python train.py --n_layer=10 --d_model=576 --n_head=9 --n_kv_head=1 --head_dim=64 --d_mlp=2304 --vocab_size=8192 --activation="gelu" --norm="rmsnorm" --norm_place="pre" --norm_eps=1e-05 --positions="rope" --rope_base=10000.0 --rope_fraction=1.0 --qk_norm=true --attn_scale=0.125 --bias="none" --tie_embeddings=false --parallel_block=false --init="uniform" --init_std_qkv=0.021 --init_std_o=0.026 --init_std_up=0.03 --init_std_down=0.03 --optimizer="muon_variant" --lr=0.0119 --beta1=0.95 --weight_decay=0.0 --lr_head=0.00636 --warmup_steps=30 --schedule="wsd" --decay_fraction=1.0 --decay_shape="linear" --final_lr_fraction=0.0 --batch_tokens=65536 --seq_len=768 --doc_mask=true --train_tokens=556200000 --steps=8487 --dataset="wikipedia_en"
MLP neurons of a small language model. Each row is named by its layer, matrix (down: output weights) and neuron, and shows model dimensions 0-191. Each number is 500 + 50 x the weight over its row's rms, rounded and kept within 0 to 999. Numbers have three digits each.
A block is one neuron, or neurons of one layer that tend to fire together. Before each block is what it responds to, as a language model described it from the Wikipedia text at the highest values.

Responds to: Determiner after causal phrases. Determiners and possessives (the, his, their, 's) opening a noun phrase after due to, because of, upon, or for, e.g. "due to their manager".
L5.down60:470388574474502559606593516495481476462487471518512567454384526489474505556471532569481472486498515447494481535505451444516497483561463536526465471476501514531406505565480554560476533571461539493529478476472483399573501465568483567584543601450572508509413598445518502516520533431491459467555474525512567565437472492459525517557534560493487488449594434470562472563419505450464488477499569559472463434447515429459530542439447551540561506468557550607441500516456502551544464496482473472550500556490530453528496509514542568592483472536490646535534373543504412554498549543516530486
L5.down127:467527515492424459493534478521501486460488495423595489599536456499480527500426473465522515465454437505500448454483632507524492579535488619496490457523435500568454572425504520531553551608485554382477468495526512512457551530534609489441521553449540553512549577503447490514442423486578626486430450512588480508482502477564461579554559423435470507460528501539450544517434484494407584515493528540545407558529502476457550473536479585481513462616544476481523426417494491406496482575555408446530486427540550577478496430560468458511479444495477558526491496479432441559454483518542529537
L5.down1135:419518506439524531437535491487383495459502511490471563472428510508540517558480540544467515523479524623460506555427520433475493553451510585527594491503482459550531490539553482455471513567474457537597397506463486466525452500447526501452514612522543617403501523497452578518486489521539486571492529504549487546459473495589529465540531495455406495458544540483520515485438528523527542506468469520549568460568534461617554515490535592477488557498483494483457508349458509578449478566526443461479557560535566525488496469475381422488464462470457483500520540391474465435401392454519482419
L5.down1937:480490484486530465450516395558369592525511476534493525491546426469595572548512552604483444556513535577479494530542442555522567543543447440583563510499510510464506501543491513543551469494614423514485462460462409465435495520535461482409486554503511502501450474472449522519529444557463527484362487554477412494491447509337490503531547494559438495420427472431558564594558462557507546571475531481516563522481540479490513581549622561511561412496522466496525483487467491486520492521437473540435535503513500470535536501465433551543529447569475500546526589408471450423515417537504569534

Responds to: Mid-word name fragments. Word-internal subword pieces inside rare multi-token words, mostly foreign or proper names and technical terms, such as Ukrpal-ets-ystem, Ox-n-ard, Mö-ld-ers.
L6.down13:520444513447523432468580457436491485515482502514533508448430519493450444473511415480540520496624489505492465555589502424524521508509445438504515424489490372432453478495522444582519543495537590501500401433494511361506524470467514573547441501554561506465468496474534414493438456503583449604501544475339521452482430594522537625530467545519514440492580435526472468534510534543586489412522588482479580466490529458528532546409425432460488574464535519577526572492491454460482437472567521440440563486577567447506453442464570440494563535492506514459515548544521420517549576511522587496
L6.down18:527508550461544528433425468465474557493545409479611579466532489527441525484522510536500541442470514452560482589551486430536527486496468534526465501532588502496596452464509521557496513521521543492464542543564481594482516511485542618539547500533602494478557550559451486467512576509518533604481537556438503505433412504463472466607444488482494489483514550585496514548436478499436470482425609536545447507437425412457413437519511492540559471542461467444466454508548551495379516477496560553438496575510540536537539480449499510467523500500482502519532500516497465459469580449424505537
L6.down682:564496447422442456526537490554461583434464505487562489445472525488423519497541498500500518539618525491590475545507528396527543526420455454488559460592466520467555546469585451508466512517530533478557469548496519454549501487548532471586374544543497490518579382559480497496525485572519465446506534464452575515427515518533540519540520433412498489531542469470539501471413507379543482520457492517480499489484579466530421476470465432413468524567556638570519560490450460424538467451518555547506446506576459569595530482498481438522484575469483432503547510514523585550520550504479533375
L6.down767:472536535511577410573486495503536517470542555537436458474494428401529478525527543469547433507473551509406515480518501554598517413512482517512462517570365570454477467518493513528560530570492507494570554506462456439498582541464559421507456455626522566553548474611493414520462442555476517503508423422480532528490489573443512527532525494322529518498499563445476509534482571423421516475499525440545524534532441489507529506543491391501522435495642468573482472553498503480467501430458542511525472495418455534548520549560402466424489509508549571453497523426572515569482500476536568509
L6.down824:560547443387415438502568474534454557525574537405586506409446483500455501538523539555475435470597530503581521520463504472469544469504497535504540448606453469475521498490553412478528555492577463537553494443378497415516510491484478453590557510566567560580502400460488490463450435516471444490453470541478526509563527573447583547537577511512476508479528493350506525424510523491499487410477611591532563478530499460521457490475505469426486540570522529516452482641511519400561418489570619505526547499530422541622603517502493471454608484445430451501508498549445540509470554460479460470
L6.down829:458388497481510494485504485459505422518565505442501516433546431528491434498568437460533512426681550490554445505453521473496513555492454590446553534504443536465448428451460520558531462489496596487495499580502475470458461543489535479445468479611513513524491523419521487595462436626582398494449464531426502485530563487540626605503571514459499559472495528559531442535544496488460491433539463533536479446599559623485513525499424300515529497525537524507557475563503478529472457548575445530358473454583492443463520566436546481520463523497462549491475473644497478471550501499446532421
L6.down906:489489523492560512516548456449495570485535446481565566442487479515491485558465499549510410513493533463440495504478480418550400481455532533419551561483509473476494582572513546417489500519499535418519502496586434511516492473493545657492556521551393489534469447494448514465540572484477503484473488487519498425587474499528492488578490463418550572532542570455498524490387436484483421489508455451474547504492504584422460572410520455451522495404546525389550461410575505512447497505485558440555454428524528489618567450639472522472551525503463460582385495540489529446495499536466488468
L6.down1067:596601522457524464505499492520471521506551437510508549408389532532511496525552460621519451513573515433425490503475534519427505485422382548436446468393483540473573514517494532553459539540569483553514508553488487486548437506530577532481488450571552477543572444480512523500546514500495494509478538619465587493475525543487603494530538549488586558482557530526480505463432471470526526499554553520505564478498544487502473451449579440417481506375499444551459462530475378426566450517436575489492539595475472499555570489480545516532582426465552455516551521476499509568427500537573480423
L6.down1224:497494554433500432506528434499500541496583510478390492557518459499482580523537428522596488480534594504563599548435424536532447466499422442444516481507460517480579522566463586460535483630432500504523577513480448563503445532490490520526505465438538550470542561478515499480493648495475536503538470464491607471433467517511534463475408512542569509495500538414552616467383472480461487527439446503524541580467446530419476538517485531512571439440512465489485594494526532514353584535513496512498513451397474565627498530582438423453476526508480515569357426558519488479511475466487417602
L6.down1467:475514471517608515551462524533528463452558481519442447569543508446560506518482598477410486541376508507485612524448490548582511506573522480467446522427529517538519489497486495450420483522463491453508578492489461497535485481568497485494492360512424467576536569601409546577552558422440538469526561463463524438469421462502463482479517566453422516538464561499528520490543495428447459557491443473456518549586443540531584582513483459595514426425448480405528503457621505475427590559447361531497454505469493570387492560533412596451442518545584502496464537521549463524470539470490450552
L6.down1594:552523564461554506498514460458518502461481546500616490442500500470463468440588508548535534544575515490564499542524499462486529498437455598457517435491552519496465448550497513512461525531554513530557408582476491485525480508448525509498532498535505501572437452481542491478458457429498471489406548467457547545374582539487565635625483533436478530510564467467489515456433520508644494400537566560535533507469571548512523476500495451442492499490446565580465456502517440504568478542500474518490496562570482488571552458463466423493490427477477485485455554554474496487493539507533568428
L6.down1607:541540571392453492533537466507536614435522528470492529433510538490496543444591525548579420474454525482459450591527524441486538492457497565524482495512519515503543497490563529471460491557485549490565538497526586402526514513501539487579469529499547563543540385522525529446551583548527518514452457494399608500440463578533541549546549496517530568498548525419497499492399587462525450483579498521489471460414475483532513482501571519448369563485459597538482440533503426461587437531468556584420481510544523498481569402485501421468533566465479540502505516485567506473403547540530476419
L6.down1821:516446454521598510567521448495510524517515520521575435459507565525474443489427472593519555488470510510493467515542525402513471412506418561511587478506515426449557499556607499490470497536537457412428490472467445473455498494508496602536490469510529512560570554545407432598461475571459535546515470468438597546400494464503527443514492455495474532542538482488544501509500490582373446517476429566467506488457580431524513531552496525569470486538510449540442559474579501448507517547545501515532496440482608520577465556388454487475527562492463365507516414536563528406467527504395519562
L6.down2040:605554467429541484491559478532460499471467546503474458511503565457432512504568508558589471533538567476520487537536560456383490439484542527501545531510454507442513525477510519521462566484509600583465488491461476504520532479386458536473472584533504504583568399552545448505562458499537429476481470505455457503512491554547592581584470512517558505570531486568590532468476468524577487451578502569492572478455533503505447504497518425384402566471568548525434479571489498488572424493529613495484438539477501527559549402467492541529512498441365542605498486484538513528416504434511553390
L6.down2061:529505538434416416553532489454524493577491505417494527492509407523574555459553421529550527412622530430497527519443561487463471488439476617431438542446521571439463544448526478505441531542519589531540495595505537535474468486480538530476532504548553492531515451520519448524547560537547412493382455526459547478460536465429582627518528495453462481490595500493469569521434508408540485479493486465473465513568538477478530453426398353439513489539526511534499448510516503454488445535473544458463499553550453505567552449525560424460492492429411495500494500600479475546469587486482482346
L6.down2209:545506455458501537477492454392535531564595468489484461415495554470451411480577547559471488507559501489499576523468508466463466422415521521476465520538516479463458454482510529525447441531499578557481463511492512428496536467486470482515447540513661476488459435497607547461487408469561474469437457487458474521471489496505652522525538573450460482576513515506532522580528414495497484530448576505507516486494476459550536504526518421373464515478522480539489357541487494454566402520435574511484446534499455488515572578460481440442550581394470480547536535495425554454444552521565511341

Responds to: Possessive determiners. Possessive words (his, her, 's, their) just before a noun, often in biographies after "until", as in "until his death".
L6.down81:476523537456540427439531410517528452480489517585479525582539497534475531537533548487530442462511497471532598508395478455502575492523524428492561514499501392511458561525552522488451477514515535478448441418565538540528514497480457497458418395528515479605497458495443501522475483546526467583605477550519531507508506605497514501533543394507543479512461507483510442427533450560354550498460479426511381580563559369532550418554478573512507447533539507488470456415518472472430538556500524464473440438434456568465551459579527454486470488446556442539528552471506522407519585458436492470
L6.down123:580430520563549422399456535558550437435575526432441534460494585464391467459534435480553513400541522456450538389471401544491536529520437472527451532450471501478483460606495438480468557480482506539499496544440518548486602508553459567571500459547493549455428495508488523552444558512479516413478516500554550483530457433467456526517473407467396519495484508524501572538555428466398498522535471499437481481471547443601555445514466475540430518509521523578488487420405466523479498530527451492601517474556486484541527509454462486457475468456527538487531445471518440556574552548447447514
L6.down248:456526555577574430593509521509474496584504601587470545535444508505476563565514526523454482469541492492548500497558441543515481548540505605394488470485476409619582546544472476516469538362523484549508445551461464567458508516429494496535483474562463553560503466423416485506564450445504491569413430523545589508566447629457509491476500501476474555514423525542501476612493515565406525491560525454428361509460593575548581420463525458567592509502425476470582442505465534489494564507573596465379495511564457622550463477627447529520535469452533443563570481461473534446430421470436499529
L6.down402:526504542481563448564477539517518469577350530485532494465496575498363431564472501503513479494516544512456526527582417558458524491535470509608501437473512397530506502531498440507462499462446418567472569584533503552485560542457439476508494383471482584401471397590515447509475542527511476451499526477458469431494480479532487514474489500523503565482488520524481541530452429467448562549596517547481487540670577469503552409501502531527541472537406553460497438416555492501429404511484549481528480533525547544484587518520518484468503409499596533521491511521430565417513538553495496442
L6.down406:432491456598508485561581536603515504544494477502538505627549464490490482514485450513542445455505566493542558482521405504513459555524515484487585438535428500513528509494557479569505538539416560516468500495545504497481435554534476518559498473496549542461490513543547627448567547518515436483529630566509440491459479420512389379531553543460515403469531526455504532516508479523577468425544520546550556413627495487539527608432431484522455394491546550464466441479546543535479514609494482526579479487482552474571463549445534475558534528501510524485496497522512494448459496495543428551
L6.down471:394427585467509496440493487517595510492548556526600488513582461545512467494506571420455534533477554466545548489566439529461480519516447494484451559332446547563494498461521490484456478528510605473563488428441523482427445500441475486542486500566491535595440487523591453477506523471473554463554485520487472505452417482500515546453463431464441547515472473579456488487426471534578529503574527493548525479401418431546517612527577497465496431506491552475519422533503492471419397497481430545385518468492562541392505532555494388490478400403576474502447451489570641483462520607483552474
L6.down642:495435355491456623535490441522553503465480483562438422578532418436445528535468464532473528503471393488539509529489519474396518470470501449439473514570543587453552515463515383452421568435395490558439483508468504495524518507446465511518534501528496500575464402491428476516518493467468536478450530403550569508508368550432530495475475432503525508532510520517427529454510452547448505502590512381448458466504540602519565503483435502468490444507528486422493537536568540541547518514455472519476486529391456438586533436546473591579521519544465494519475539552432583510511492560459498484
L6.down731:517439545583449514512540528530498617627467520483463461411529456604430468501495642488510541479523449513445574545395433592520428485489446529462503542537453475454483480512515533497487538559503534483459462414467396567506416395546492530555496449553558447549501572551489459543512423623529458455502553528624380459523443494457437529537564501517545518558467550408559529470442553559458562502570523475486512478437404549434532510491436554495438468595506502479552467577488473448595462435520429534545564500498553488541544504420466529517572495550515531538492469524545480435558408459502455480
L6.down1051:532574473444553534505528536549579478442533491428536464546579568446416470485524518454485495458556459605462467488557483567377490525539561407426459488437495376541530569440486556588498540490591488545575561509514376479558502485506519517517482521569486498577631541524463485539535501501472636476519434507486413532551529499576563500474490530424520481432482452475558553462553542552592532561472506510487545407543531577527467502468471506611500465485476525568471491414473492567562570421512512395548521485556565447495518474429445399494463481421605493520530444535488499548561482405430604432
L6.down1102:456519523378520416514502462512520463494544474432528494635623303556471518505463545535484537532519475455518458528504423565427488560535467497544583664451536483549582518431454435420527524379500491482588474466505496543452551472488509548468411579584501542478541416468537502495482595577568561497516495464532539498548609479498524491468495490469490426540438449577568496508414456486449487480422471486472490412410592546504466429544508593489499487485528523498453406471547483566423542437478516555451562569552481501572542462427453445523572580365532551529538577503498544516484483457463489523
L6.down1181:507448442488429546465483458519524501496465505443433528454596571464541525597473507491476553464535517520555473506489575440447484428484479583558455446475545523482542585550508444593445569379418500502533489536480437516418488541554489484482624424468488481440568493553466580501497614463434529490524542453473458484427455426622501522470439539510532484505468531543594458497505610528477524526577537455460541505551540446526547452451472535400452533456491497537452530469605502493406530547561458489502589548548510461464545494462492588497416576480449554483541489489448441499614484444476526608
L6.down1271:460503476538469411500513497540588479476493507586507510537503565432482488475528536578486470560538488515524366446543553613508512519475496474415484413485492556456526450553451455519509590450470609476549519491520484505474471551534563491494507557480439358559497469532522504448478497483474439596523532502504573510541546527431346438459423487550548505461519495553479531531496507501416510535460490531568498478529452536456524588422441493409629516532525488586361460495605539543507453532559580581551477466457458481495491519445467485473463487517509511559526487469412562463407457443503471532
L6.down1321:504400499635514521549513497586452501514513521483498440476533493558496529546468545513486504564520576519530536520476500500505426513448546474501504481588476453620393505522517595522538498588451442513490472533539548379540507458531431553490533546430536498583559505431458512494513511469510410465457555502449451489515529484557480542466469456532530502516482528529599447483420498427540544483524485511514441542548424529566505510504475455481442569407486534480543590551561308588564553511483514579493520449415518561498590435466532502539463499519518524463520535497536532531468475548450498492
L6.down1358:546469518554529514506591558515445529454527483547471491514448510520455518388542479528509411561586389563482484439476475486480531528480527491490505596483465441569431633540470481607452530561519486475528504524522478421584517511518406561458561462564479506523428400515517441526545590433531553599487489443481604606457558627463605592389499496514491415524519565493495505552471530574472597408535471473463446480456504543542561549476496597459467465415506583541498474520478421502466534464493486399474547564516440478571529513490567566460494494495489427558566469587442455487591431545533473515
L6.down1966:462518523468419396535525478512457453539526469475445447543583433450516489510586511587502385527464536537528412515495546414549551431498470537479504545537529440542485499596473558544516535520520475481550484469474518524488442464458458495489432519502487613439583453455486519574502584419385437495576510426454499519592502578441541488542546509511512394501561408483417497509508527499507540528554523425523555438532456631527480441447411566488507486552469504614477380573549501492403519542521358498485512416469509525507521443567515542567443456501489509515548532588456491534559450462491472503
L6.down2229:512545452466529580593501493558578571482420550520471516463526486474452572509493464453507475468515549513445499438607435554553485486533422553499487472470552538647459582546390494575542517564514497497429505460413462438495524438532407525481489541518480554519563582538509468510554576464540501512500514525426503546465407591476428547539558412462487517539465529466471517425457496531520394556529574450550518525595551564494468448498467512485430499465507510588534410460550419474548508531460433484569483409485501492466467432581506571459519557545417510563470512474567496439539439568429531577

Responds to: Indefinite article and quantifiers. The article a/A opening a noun phrase, often sentence-initial (A total, a few), plus numbers like two, one and word-initial A pieces (Aulë).
L5.down920:442471531555529483519582515547462439506515547475463515478512420495445542452459452446551412451554488507500525546477437539481459505508440463578517558637442514479574599527510398534576451426542542494510549581490493512544504437535468527527507462500530536570552396462547547488470430433460495511561507566494522497526468518495487553507499489454467492577477559443525497448518497406519565540496448523422544474564565383571578414475534504447492502453483469531565493605532489476516444476540425512423524519455437517500501488459533410579496537449474442477494506566548495468524461500514554444
L5.down1195:540645531476445446498492451539474505451542525519541474465485456551501530450518462475511527461390539478541492508543423496436581574463532467509474474439436494537450460417522487481499585563443434516464538526455485500524415451425536521569480572451434547506459592490515427599489425442465532499490574564575568504465530408599436514536581505659433561530522462521515512439482560539582386533458432563455526523446519393550509526540501555497470496535480533495502509544482548490430491549553558480543506476419600542410542417488502454502574430398473580460422526430457451434543581552604615548
L5.down2165:596471494520498571538510516473426501473432506532537388495546451444454471527603393444432460453498506474424578523470520493494427468493524456541489504604522548502493439504573537493480488485552436506541481418445529447443453454493506505497532487577483460576453443502466482491527481529523492476483672623541418530523492436496490473526443406478522478558491547461572604525519434470545450487466485491511494580436507495533515413633581482463498522448481514493523513618564505499467404539582537457529545429429536544536553509533453437430490515450521444512482572508562493501506423508603654468
L5.down2186:576547537478486488523523552519426465405576462528509522513485490577508547586447439482477479526463527531484523365446555506465426456640525523580541434461617508545412519459473511506418456470495491538566505525470510462456440515510476526499494434502415559469394538537507477525492367465510493458576467463508455508511492446576527495499548578413504502513536435468584492542425510473507542468537393482526397495488538512416481518482565513450568514569418466504487531527497484505450458447454405549448483493511494572517554556547592409479419458456520497428455467453557545517496547549457538502

Responds to: Approximation before numbers. Words that set up an upcoming quantity, such as around, approximately, up to, more than, maximum of, c., and split number pieces like 1. or 4.
L2.down1882:464458504456479524563527422488490455521385524503507501451681560534443505619505550505542543491463453581531511493503418475477509432531556462535525509423436494462493477561431541648419575480502494549448584492520448494547476419427449558439456476513558479538554429529508499481426406477513487429449462501497566489550499431522506489455472576492500500444464480526548599609422543496441456507507471552386430549502512464342462521471539501454488509496471514481562422547572493497433506362506470435441538487507459588401525550504491485505501491458541501444487502505507492508472451529477461470

Responds to: Mid-word name fragments. Short word pieces inside proper names and rare words, right after their first letters, as in Ced-r-ón, Cy-p-raea, Bert-r-and, also " the" after names like Herod.
L2.down1970:414434518507501437547490553488522430526467489407451450534508546472553474472528372433450578451526489355510557457534497468553448480408540542557594535499528467498479523526534420539558480548434465385559443461472514420464476497538450434539498452558483514594408461509472477433517576530593540472575447601536479520493565602510465522480512602529493606465493482505460504501482463484489442500545443594524465496466461421449540481464506520545475585538425463465456497483489552558490423546481463469541491502581513560489399581467524432552530496498444518498483467476487604483469592503534437530

Responds to: Word-initial fragments. Single letters or digits that begin a word or number split into pieces, like O in One, c in covers, 3 in 3.8.
L6.down37:487524476498485511572506445479567484479542461458617462568554456518491533536499480547487537450445534409496466480502513403450434420525524451455471473519540543483471474559542470546478487414515507506509560548515495569492534459434506546507557423467453396514490492483495462504420466507543514523434494448568459469479534486494425507574471564512611439447483504520486470538444434405600544462551543553505508527425494497440441517505560527380525497488504492491477557489475428455479485548449468541547420464493584568480461433453489522450571516568562459508473498357484496522548458604506454379
L6.down41:443511424540520444470572565457475559425570604605461558557512497491454390523507496484505457547487379485446572510494480527404399570479477417469537428515367583560491473482527509540569583428507523522531543421524554482597536456584551449581548481547506473523493498509548524516558510462542518514571451353565435530595498556462436521471571643511530468456498622447524460538495610562429473430578474556502540475462570528552504483496491471544486501425496428476429559534527466518600484502484489507386546558475509426510501518555568490481499571436510396494418573473505405565455511565471494417
L6.down104:499531483486498514503544406472526548534567515554491432539426537445449542611508536523483522523494516542490511549566573471576497558506516412527475474385532525485545583516524492463590470457432505461482575429506514522524529505484575480535479557437538613530445534493553603451438475483451514521510459454439541569435533565478543444524512511451470464522521400477553559490658485452482481538500511472570433460497470380570516531491453440518557469458422503533477520518491463571535469471411487476580531540558409479452498614390468564479527546546556596422465497449516489464440427486589469421
L6.down319:399467472462474503412496468502418487559557444531620466495533482552449494569421364488585468545534548506491492525515458518533413391410488448447553491512539449452495516507508460500378441487522493557433434595526558461535568431515563518494499530528423539405478460503522459506551547531441533579437514484461481591489537616358495549414473420454517613523508477440495512560506643520487401519530431396524579514479520540527368519464444528443462594491600467614496405549473512508496580476494464481482508492500460442504612448567452540452444570530484457445482472492514546454505517491424548526
L6.down470:507496513497403447470500535535456465485536520569535485481537525548421521574497550472433516584438465505478482536391497475514424526493606500472577515514475478449534524498521571471504536485516466505563523460518458502533481454606552427521420521516539512515555533444517506451472502492427437553574458471538551587521549538439537441492505664394500492550442558479492539541439522441514433486437536573509526441565477615548480470485551550541483475457490468526558454473546523514603432449513579576498543471380611444427475558499501531548540372559555530516422397519419476538511460579529581388
L6.down611:513458524511479501488429447468463507483597486523549450546578476527470509461453424508544451481528523426487549404491529544423552518514488499486566487558512542472570441492490495472364468399492463564503553471450543507520552511436492517497488480514458512547549538579540463534540417565486513487578532432533402579539526503461499487434385516647429451545464510426536435480486543514576500536478476549393545481632478513487431521465393482474499494614594520601478516478495494477471503467517435512504393457462559585520511479544480535480545468568516581568415558506543568588483495562548402488
L6.down749:494561421558448494386529532561516490579422452461401522461484557416484520476576485483514490483461543483493574450503543489537536462593547436489586501436583582491535469516548562494572574494518474495518422533521505574410496533536558566534449482518584433455537643387487555456515480542530571486482555499464396425501464577558408557499500413495522428495512452519487473397523458491457483591479493532538474510529482526501525518429523414451478421539546520499484486463546601454469396580543461497466500504509426527494476518439489568453555489503463498567505529512577479502556474538434429474
L6.down918:449480542401450530487479511482526392508420488527462535575562468441528501423492481503585470414590476553552591447513555462470449486488417466533448488496475451483496457523474543492451419525460562421502505468564461493527566493421523449451497502518512418540566510481539523483534469442479499473493554464592521528479522574482471468433508458524502589521517510389554547513547487468567539444557536552457468529476531534528457526450532426463577506530538551555499456510466478502483377484456475502431457450454483530529501446461375530498481534457484544444504518520538521569469481453488483484
L6.down954:529526532501569490525432430508524521422390500536472472520445436488479522499570508478401592484469537570502521513600488569427505557439497522486483469463542493562502518475486581418538534435478487440496511541511482561587435509529528484472476516551510452456402380440492517412556526513521442522510550466526452492478550542528584513534537535447523535581572605514467484473491474572669457473501525444547500482580539542484477457426475469596476664603461464555439435602467581537435594535481517448548443476514457560466486473505519541496501500530447563487491528485512512469495627516501434408
L6.down1357:487442450425498473493479460507534488523499486542495528562543608512512576412488512508453462509418483502531430508395486424580457475531483492456518548494527509532494524494529512497490501510490531507533483396604582475490553585592583587553486461564522405470522548464437521479564541501396500466550465533503478528577528540482564604644469503459547541426513539474471561520370528503479563494532449519555471497508568496429397571510543410490437495462490403493462509516478449450472528465494521480509419539446461552501396539512450551436536520480624421516497426423425540572419470466504436421
L6.down1659:432555510497536517537411517544501553523525520519553482494482569538548446490514464504594516408537436494518532482509524507511467490497479526471511484509449409503484450434416373493597538582436464619528540537465553428472477487435490428465461499625486493429445531515460522500484477343470501488483507580563492469587525544505531515439498556499485474507455478568487549582447473526501484445492448557472407517461521443581455537550461469472503560647545464450477492527469603593482590516433450599453504457452612468457406512583524417464464499515446473565537517501591416406604427521524558430
L6.down1737:457496519536551462406568522615469540477520513527585436518514495485490499459471406491410514533490514471516518416495474388491583474516515476474579552547492568481443403447440566505547557452498486519526448610467531533496484516507632409466487424501462435525477529549534483509470437507428526510451630484504496439550474488505543461575562571483447459473510567475454538574454549543525473537478537598489463444526493537496407616621402535469538544546521625610440612526431510564539480541476469508446421375411512457519426468476472502516557475512466572533447606493466492495465475555526505454
L6.down1846:538451412501453511477467510467482462447469475540428481472592424554490360496535435508532564546497468513547651504489433455429488526426492478526415515518581468498565555571507580480432469444441557532484469564502463506526487554496496545499586510526430480541450513539491481542466519438384507583518505495452494499516521501391397475525465540503414499559458497450494461490446438584547473492429488530482525524435496499587497492526424474510418487441531504567520479463532425458530479494492443476468497529521457487609512531527509457550504553384461511423510417546573510534361444373567535440
L6.down1884:605470514484579557463316538531466542513454532539426549516491484463466516619546555530419454487442496436501511567476420347472506603439488461479465517384471485528508424523526475510504463517551499452501467553496534557527501491576431483423537579519485502400540517467411418424426485475507564432514561498577492535505569436496571527473464472515448477446546585546426512543461469418451490567415525444491533500572473563497473508525499487466486519475498465464496472487475454438510484541510514537475499499464474549486464476476418614416524446480512403502442431435542472454470477457523525588
L6.down1933:486551505442564429475480521545527382471466493542510486540543464527457471552543548432530535477451549518430501509447547489517553549533526483469557506519548469466422498467504554596456493423396531504438432462491511439465545607470425534533504414437499474568445508453451548514362465527454524511563473512482454587529504444501458485529505467410470549476470440500427573460465560517424496579516494499411540557509485485446484395557570538436297521467523545494470448527518545604457574421438504485486548546446540454400451507501530463465523589517539511503520587494500408466552461550459537421
L6.down2014:593499447504483404458468458482536427515552506479487449467497453542509503478447520392533485428471534461507571493464554587497552540458542538514444528410460363542487509484429452476518516520430436513485642481443414455558520457597565458504415452489522509522546577495482462490456524484455486419484515530613557529431536533514510553450539474457546460555526581622508568453533515594499497535488493563438492395459508467461453528527488552469412547596515536564533504568502487525430553459398577539495436462490536493440464466471523451510511496464458536468489464520501484392528533525546522415

Responds to: Mid-name word fragments. Inner subword pieces of rare proper names, transliterations and foreign terms, such as ped in pedion, Rac in Raceland, Bl-an-chard.
L5.down1224:512518478488418508529487471561528453453552507496474523495523569489446500496592534424577542512579441511489550466600450379438467545462455418529502495475438450473443483476438472452521440469524525536440527649530457580455506443544583522520496470456434537559532533467587443482518521525501433655533512581504395496522472432439569452395510508469533533589544395559447505492472529548471492572509568461410547572561522554458459456507431439607566507513431498517471426373505507521461480490556506534544588449475578540554460468446523384551540497539478663439587550508562468538445516510367496513
L5.down1524:468516503409487549508503491443503413507500474504475411484487521392601441525476537526490474590332411461473584539490536525520529565528545462546452514530531552568475499592448501465542472521556481477495564523606468435529533397502506478501464432498433478459486622576411536552546506562482525519539465502469500488505501530485469463486434473434485439548463511559462511522596437421402552527360470537417474537563464498546546574483635436422491415375427553410543515455516509513482490535455454499522493489475535555493407522495477479504493515579446574476521559523514530490468597472458536555
L5.down1531:475575546492604462459484514409565558489532428531493611540418409474361493532562509470540579506483510544538532520482529510457484534556482569506446480498455541501582458565437561541488549543494507493454437515557476502478479457491497480565505450464512575506499523523553468474524529557464547484494497495516507537522568462494479595503430592391489566522470373504544532508459481530464442512525491515461545450538480471567449578492508514531457477564564614482594546497541511502544530359517443483552579366448474477472428427492454494522474498421499592569478437375482410434401541492514511545
L5.down1832:531533438485554549470599553413567545507508489514506516469516482559535503502555430485539601498485416515467458441538483517550502511557489428495462513475470421577468485534438522448488529514545501456474497523501659570488468552432481419504454533544451485523552508472518486509388473607455496529522443547556490453491522394580554424567423515393473602500460471569436537477546548585529399557593619548448429516491491554480517564591499611621554484559450450555546542464394492477539512408532494397511505405551567446575418446464398536539422558462491517524573502466429509601564504445542479547

Responds to: Possessive markers after names. Possessive endings ('s, ', ’s) just after a named person, band, company or place, as in Freund's or Spheeris'; also possessive pronouns his, their, her.
L2.down2115:491464596516451468519504444479506420478543561510456570422511483570500496618466505519493481504547587582583480497429444481554512420498472511581520514458479469540460518565439537498552561482487524592560537508580480493511514573460510468429478517565494484523516416465577535520557490499545497594529460482523580478592489424575462440503561442513498471510488509392538450519599466566422584469570436455503513431474562512512497514449396514518508429458554495537424417462587492572373578480610478467457467438401554470611466402500481556544484509408481516518555496489494530532460507535456625525